From a checkpoint of a small transformer trained on Wikipedia: untied embeddings.
MLP neurons of a small language model. Each row is named by its layer, matrix (down: output weights) and neuron, and shows model dimensions 32-159. Each number is 128 + 24 x the weight over its row's rms, rounded and kept within 0 to 255. A neuron's up and down rows have the sign that makes its largest values positive.
Before each neuron's rows, "fires before" lists the tokens most often just after its 100 highest values on Wikipedia text that the model never trained on. A number after a token or word is its count.

fires before: "=" 62
L4.down343 [138 161 147 139 150 132  82  78 136 140 151 146 116 137 161 101 147 164 141 110  95 138 124 179  89 123 153  95 139 102 141 137 123 166 160  92 149 105 147 118 126  89 134 106 117 126  71 120 160  87  96 147 107 115 110 148 136 159 128 101 129 117 159 135 127 123 171 122 130 120  91 148 145  81  99 147 124 116 150 135  99 126 128  77 158 133 113 128 146 120 159  93 178 134 115  89 103 127  94 122 136 128 124 160 129 138 103 107 126  80  81 131 137  97 142 129 131 113 140 162  93 143 123 144 148 169 116 128]

fires before: "|" 37, "ing" 6, " to" 4, "hi" 4
L7.down153 [165 144 101 171 135 116 104  96 113 141  95 140 120 165 127 148 105 135 124  84 125 140 130 146 118 112 126 138 179 120 126 144 124 121 147 157 143  78 155 131 128 117  99 115 146 120 140 122 142  97 159 108 150 102 117 139  76 116 102  66 117 125 115 100 148 123 158 126 160 140 127 111 136 107  69 139 145 106 122 143 128 138 122 146 103  77 159 143 158 142 127 135  76 136  94 127 110 124 110 164 116 101 116  53 176 125 135 106 122 134  95 133  96 104 158 105 143 117 176 156 165 128 183 123 117 143 129 179]

fires before: "=" 65, "\n" 19, "\n\n" 10
L3.down432 [129  96 151 163 124 136 122 138 139  84 145 111 128 132 165 117 143 145 148 133 123 118 103 111 148 160 145 135  89 154 104 120 141 127 121 135 220 128 127 121 111 104 115 143 148 121 155 126 142  76 200 160 155 133 146 107 150 168 152 135 109 114 119 111  98 109 146 118 128 109 132 181 115 112 142 154 113  96  85 142  95  86 106 143 173 101 142 113 138 119 111 142 154 139 120  96 135  80 151 112 139 113 147 114 107 131 104 143 157 127 105 128 137 152 118 149 144 128 120 158 100  92 100 144 147 151 129  83]

fires before: "on" 38, "ve" 8, "etta" 4
L2.down560 [192  84 113 127 138 113 150 154 176 101 103  73 141 110 134 150 135 130 120 100 138 123 146 152 152 163 122 161 166 136 130 121  95 125 119  94 121 172 138 176 136 114 162  84 124 129 120 118 139 151 115 151  84 108 134 131 118 130 143  72 129 115 112 140 110 140 121 160 139 130 157 113 121 133 120 125 115 131 125 108 156 171  83 127 148 111 110 127 156 148 113 114 175 109 119 139 104 153 106 190  76 129 144 132 136 142 161 135 152 124 165 140 111  99 151  92 147 146  88  92 108 167  93 107 129  96  56 120]

fires before: "=" 32, "-" 17, "|" 8, "The" 4
L2.down280 [149 141 125 111 172 152 119 128  88  82 153  56  81 142 132  77 119 109 101 136 110 133 106 122 120 136 142 201  99 177 123 126 105 136  97 143 149 142 106 157 127 100  92 144 128 141 131 103 105  84 163 174 164 166 120 136 149 148 127 182 117 156 151 155 108  87 157 120 124  91 121 134 117 172  99 156 139 168 129 128 120 115 104 108 131 122 142 116 147 102  94 142  87 153 129 114 114 117 138 132 133 112 127 107 114 123 122 110 120 150 107 133 172 102 109 138 134  96 117 145 151  94 120 112 128 134 116 115]

fires before: "=" 82, "\n\n" 7
L4.down51 [119 107  85 172  86 130 126 125  90 152 138 143 103 132 132 148 137 113 151 138 151 138 117 102  77 141 134 125 104 141 103 113 184  97 113 152 136 122 130  84 110 120 151  74  97 132 114 144 101 143 136 143 183 132 155 131 148 159 106 112 115  90 154 151 105 127 135 172 122 121 159 142 121  93 135 144 129 116 122 124 112 129  91 173 135 143 191 109 133  95 114  62  92 130 143 110 140  99 130 150 125 136 138 131 110 114 105 145 123 119 164 101  73 131  75 116 138 108 125 112 117 144 106 140 134 121  89 149]

fires before: " of" 18, "." 17, "," 16, "\n\n" 5, " in" 4
L7.down458 [ 96 132 107 187 131 173 118 143 101 127 136 157 101 135 144 155 145 115  87 148 153 147 121 126 144 112 123  77 114 108  93 126 143 123 120 103 140  90 136 147 101 150 143 133  78 115 119 120 128  84 141 103 141  69 156 119 189 123  93 157 127 126 143 113 167 152 165 120 137 101 124 104 128 126 109  90 146 141 128 124  99 167  86 154 165 101 137 105  86 196 110 118 181 145 123 135 107  95 141 138 108 123 103  97 123 111 112  92 142 125 131 162 101 121 133 108 179 148  79  97 103 164 143 134 111 120 103 146]

fires before: "5" 13, "1" 10, "4" 10, "6" 8, "9" 7, "7" 7
L4.down464 [103  91  93 137 133 125 130 138 168 105 131  83 147  84 134 131 119 135 155 102  90 139 144 143 160 117 149 153 161 162 131 117  67 109 136 147 165 109 101 100 146 148  91 119 159 124 101 117 124 132 131 134 124 162 191 157 138 115 113 163 113  78 134  89  97 104 144 164 137  83 114 170 145 134 146 147 114 140 113 121  84  88 123 113 137 115 185 122 127 169 130  98 148 134 150  74 100 118 100 176 166 134 104 125  83 107 124 116 143 137 158 144 130 180 146  95 143 137  97 117 105 150 115 129 121 124 135 101]

fires before: "=" 22, " =" 18, " and" 8, "," 4, "." 4, " listing" 4
L4.down197 [139 115 161 151 161 101 119 121 135 123  76 134 137 135 137  50 141 123 122 144 123  49 125 121 124 163  97 142 161 146 117 145 141 138 114 104 130  92 139 100 133  73  91 101 125 125 136 121 130 178 130 143 116 145  83 118 151 125 125 163  90 143 136 130 130 114 147 118  98 151 123 149 146 120 153 162 140 110 137 122 128 138 129 137 135 129 176 129 109 129 114 110 139 115 100 102  99 144 193 139 122 132 108 124  97 104  94 109 130 159 120 139 139 167  77 136 147  72 152 170 160 117 112 169 145 105 129 133]

fires before: " as" 38, " to" 11, " by" 10, " from" 7, " in" 5, "." 4
L8.down324 [ 90 113 120 120 105 133 155 138 129 105 127 166  98 186 161 122  93 144 109 125  62 147 127  84 132 131 130  85 161 120 128  99 124 129 110 149 138 100 108 138 117 111 115 106 109 135 120 115 118 120 125 108 122 121 172 142 158 153 146 102  94 124 143 123 112 140 131 133 182 151  93 135 139 119 147 174 157 144 141 138 121 193 111  92 134 137 119 106 130 152  96 100 182 134 131 151 160 139 148 127  80 110 113 126  87 153 103 143 128  85 126  91  80 129 179 121 111 142 121 121 155 122 100 128 156 154 138 109]

fires before: "=" 23, "\n\n" 10, ":" 8, "\n" 7, "nce" 5, "2" 5
L4.down8 [107 110 100 149 163 143  97 119 133 143  87  86 139  93 167 109 200 119 139 106 120 132 103 135  87 134 100 159 130 147 116 126 119 120 115 154 128 140 144 132 133 135 165 172  90 154 151 129 107 128 143 103 122 104 128 105 117 137 105 120 109  99 153 118 128  94 171 133 165 122 118 134 165 133 136 149 142  97 106 152 115 125 124 115 157 151 146 115 154 152 126 116 116 164 131  82 147 108 141 178  96 135 128 139 117 186 142 119 111 114 151 108 116  84 123 114 144 145 151 128 105  97 192 142 155 120 135 105]

fires before: "." 30, "," 19, ")" 9, " and" 5, " in" 5, " as" 4
L7.down457 [125 141 112 136 133 142 170 106 126 158  93 116 136  86  87 149 127 129 105 153 164 120 144 153 138 128  80 107 117 115 125 133 137  95  76 137 143 108 115 150 127 110 111 133 104 125 143 123 127  78 132 120 127 124 109  83 118 196 136 154 111 122 155 114 161 109 169 121 162 104  83 147  98 145  99 145 109 123 148 145 124 139 105 107 117  95 168 105 109  98  64 105 115 112  89 134 124 133 106 150 123 137 124 116  67 131 140 121 159 131 101 122  85 134  88 109 148 149 115 108 190 130 116  78 149 107 120 173]

fires before: ")" 20, "." 20, " m" 8, " |" 8, " in" 5
L8.down608 [144 106 144 127 136 149 127  94 119 145 134 138 134 186 116 164 145 152  67 108 160 153 120 116 124 147 178  98 140 181 138 110  97 103 135 136 124 119 135  95 141 126 153 127 125 147 182 125  98  88 128 113 107 117 126 104 163 129 109 121 137 135 128 133 100 157 139 140 135 158 113 161 147 121 126 119 133 103 108  93  94  96 141 126 139 115 133 123 120 163 145 140 174 126 138 160 125 139 115 142 103 119 154 103 141 140  87 117 101 106 203 104 163 126 169  98 152 181 168 112 137 142 138 136 147 157 152 176]

fires before: "." 22, "," 21, " and" 9, " of" 8, "=" 5
L4.down235 [115 129 146 106 126 111 123 106 145  98 121 105 104  97 118  99 113 110  91 135 124 106 161 155 141 110  96  96 143 145 130 110 107 111 113 159  87 114 133 119 132 118 130 132 104  82 105  82 131 106 154 129 167 153 127 124 130 195 151 136  97 111 133 128 106 127 126 159 123  87  84 155 156 121 141 164 123 135 125 134 136 145 135 117  91 121 147  75 158 131 133  64  93  94 127 167 146 162 141 165 114 123 122 117  99 163  96 131 124 109 172 136 152 145  85 108 155 119 133 132 128 111 133 188 142 123 107 151]

fires before: " |" 35, "." 11, "\n" 10, " to" 5, " pm" 5, " (" 4
L7.down290 [130 111 139 159 142 167 139  84 156 160  45  93 106 120 139 150 144 114 129 149 120 100 115 130 123 111  97 115 165 168 140 133 172 115 165 133  97 158 136 152 115 158 179 135 110 128 149 127  99  83 131 115 112 177 123 125 118  81 119 154  91 136 127  93 165 143 127 119 124 133 135 159 131 154 161 115 136 142 115 124 130 131 145 100 169 112 136 136 152 109 166 168 140 148 148 170  99 147 109 171 134 106 156 159 102 133 154 122 165 145 135 105 120 151 179 124 160 110  81  87 154 160 123 149 138 149  97 118]

fires before: "\n" 41, "\n\n" 36, "=" 16
L2.down575 [136  68 101 118 121 113 129 137 136 118 129  94 118 127 116 147 137 108 136 131 132 145 152 160  93 141 133  85 114 123 126 180 166 110 109 173 150 122 154 114 137 131 125 111 144 134 131 121 140 133 122 113 116 133 109 172 150 118 107 125  96 138 146 101 107 145 147 125 120 156  89 146 178 147 103 150 145 103 117 116 139 136 161 117 141 178 112 151 135 112 123 144 167 141 125 107 119 131 121 108 202 150 123 110 164  98 119  58 101 146  97 142 132 116 138 145 132 150 154 145 151  93  97 157 118 128 134 147]

fires before: "1" 13, "6" 8, "7" 8, "3" 8, "5" 7, "8" 7
L4.down263 [129 133 159 169 153 165 109 126 140 126 131 105  97  82 131 121 124 133 113 135  92 153 143 141 172 111 138 137 161 183 158 180  66 160 106 122 122  84 135 148 147 121 106 106 177 122 118 114 159 127 167  82 151 116 156 144  93 142 139 123  96 147 146 103 129 143 120 143 135 147 154 175  91 133 152 117 139 140 141  98 137 120 174 177 179  89 108 143 102 150 114 107 105 146 109  89 106 136 125 126 133  74 115  58 140 139 146 110 126 156 157  93 137 135 127 112 143 157 112 123 148 112  97  67 133 110 128  83]

fires before: "," 20, "." 15, " of" 8, " and" 6, " in" 5, "\n" 5
L7.down230 [ 74 146 155 131  89  96 133 132 170 103 113 160 141 173 105 144  98 126 124 163 137 124 133 129 133 130 143 107 117 147 106 145  99  90 147 140 172 130 130 150 143 120 141 170 154 113 131 134 135 136 114  90 116 148 116 121 155 136 151 142 119 138 135 173 116  92 181 119 148 136 147 117 120 165 144 129 104 149 135 123 105  89 123 125 140  85 108 136 143 123 134 138 114 147 120 115  95 126 186 133 106 129  90 134  81 117 123  88 153 118 137 109  93 131 148  75 155 137 168 101  96 145 123  97 184 122 163 135]

fires before: " a" 28, "=" 19, " the" 10, " an" 5
L8.down21 [126 125 163 155  80 136  86 131 131 160 134 136 111 101 108 156 166 178  91  98 118 114 116 193 147 141 135  98  84 116 130 171 143 124 108  93  92  97 193 165 110 137 126 134 116 109 107 123 118 178 113  99 117 134 135 117 117 150 170 149 130 118 164 166 127 109  97  61  90 146 131 133 143 135 101 121 143  88 122 138 119 149 174 163 153 129 164 130 162 143 155 133 186  92 133 110 130 111 138 149  93 130 144 171 135 127 135 147  96 116 181 117 146 123 137 145 119 148 120 192 117 129 119 112 124 121 116 154]

fires before: "=" 26, "\n\n" 18, "ed" 4, " with" 4
L3.down536 [160 142 112 153 115 162  56 104 136 104 158  65  77 152 117 127 177 108 148 158 122 168  83 102 120 122 134 155 126 155  93 129 123 139 164 195 142 145  88 172 104 105 138 115 105 105 154 165 108 125  94 135 125 135 167 171 151 119 107 151 139 147 137 138  77 139 158 123 124 107 118 117  92 134 134 125 129  96 124 114 138 130 162 139 120 101 134 124 146 161 103 134 145 128 139 106 112 135 165 172 141 141 103 133 129 137 115 125 147 111 150 145 157 153 113 167  97 125 147 143 123 100 129 134 116 109 143 107]

fires before: "\n" 72, "_" 7, "\n\n" 6, "  " 4
L8.down609 [ 89 152 109 136 133 103 116 126 121 127 113 127 128 133 114 124 126 114 126 130 123 130 134 132 167 152 118 132 163 119 124 177 130 127 112 137 132 120 130 120 130 124 119 128 111 179 141 162 130 162 150  78 159 147 166 108  87 173  95 119 128 109 116 116 101 119 160 107 153 129 111 132 119 138 114 156 131 138 114  78 128 150 122 132 125  99 141 114 165  88 161  89 174 118 168  97  95 171 126 115 100 125 135 117 139 162 172 132  98 122  76  77 115  78  92 105 121  57 145 161 157  78 150 141 120 140 135 142]

fires before: "on" 47, "ve" 10
L8.down38 [151 141 166 182  86 135 132 173 150 134 137 146 162 133 119 144 122 171  96 115 142 108 115  90 176 146 163 113 135 167 122 141  79 127 156 140  87 144 149 123  69 150 125 131 146 110  80 120 153 139 140 167 141 136 127 118 131 148 144  99 110 146 116 143  92 123 156 121 170 124 116  87 107 100  80 128  94 113 130  93  75 121 143 115 106 129 137 116 147 150 147 125 103 108 168 146 121 141 116 130 122 127  91 158 113 165 146 104 132  91 156 170 141 115 105 107 112 164 118 143 123 119  76 116 117 146 118 169]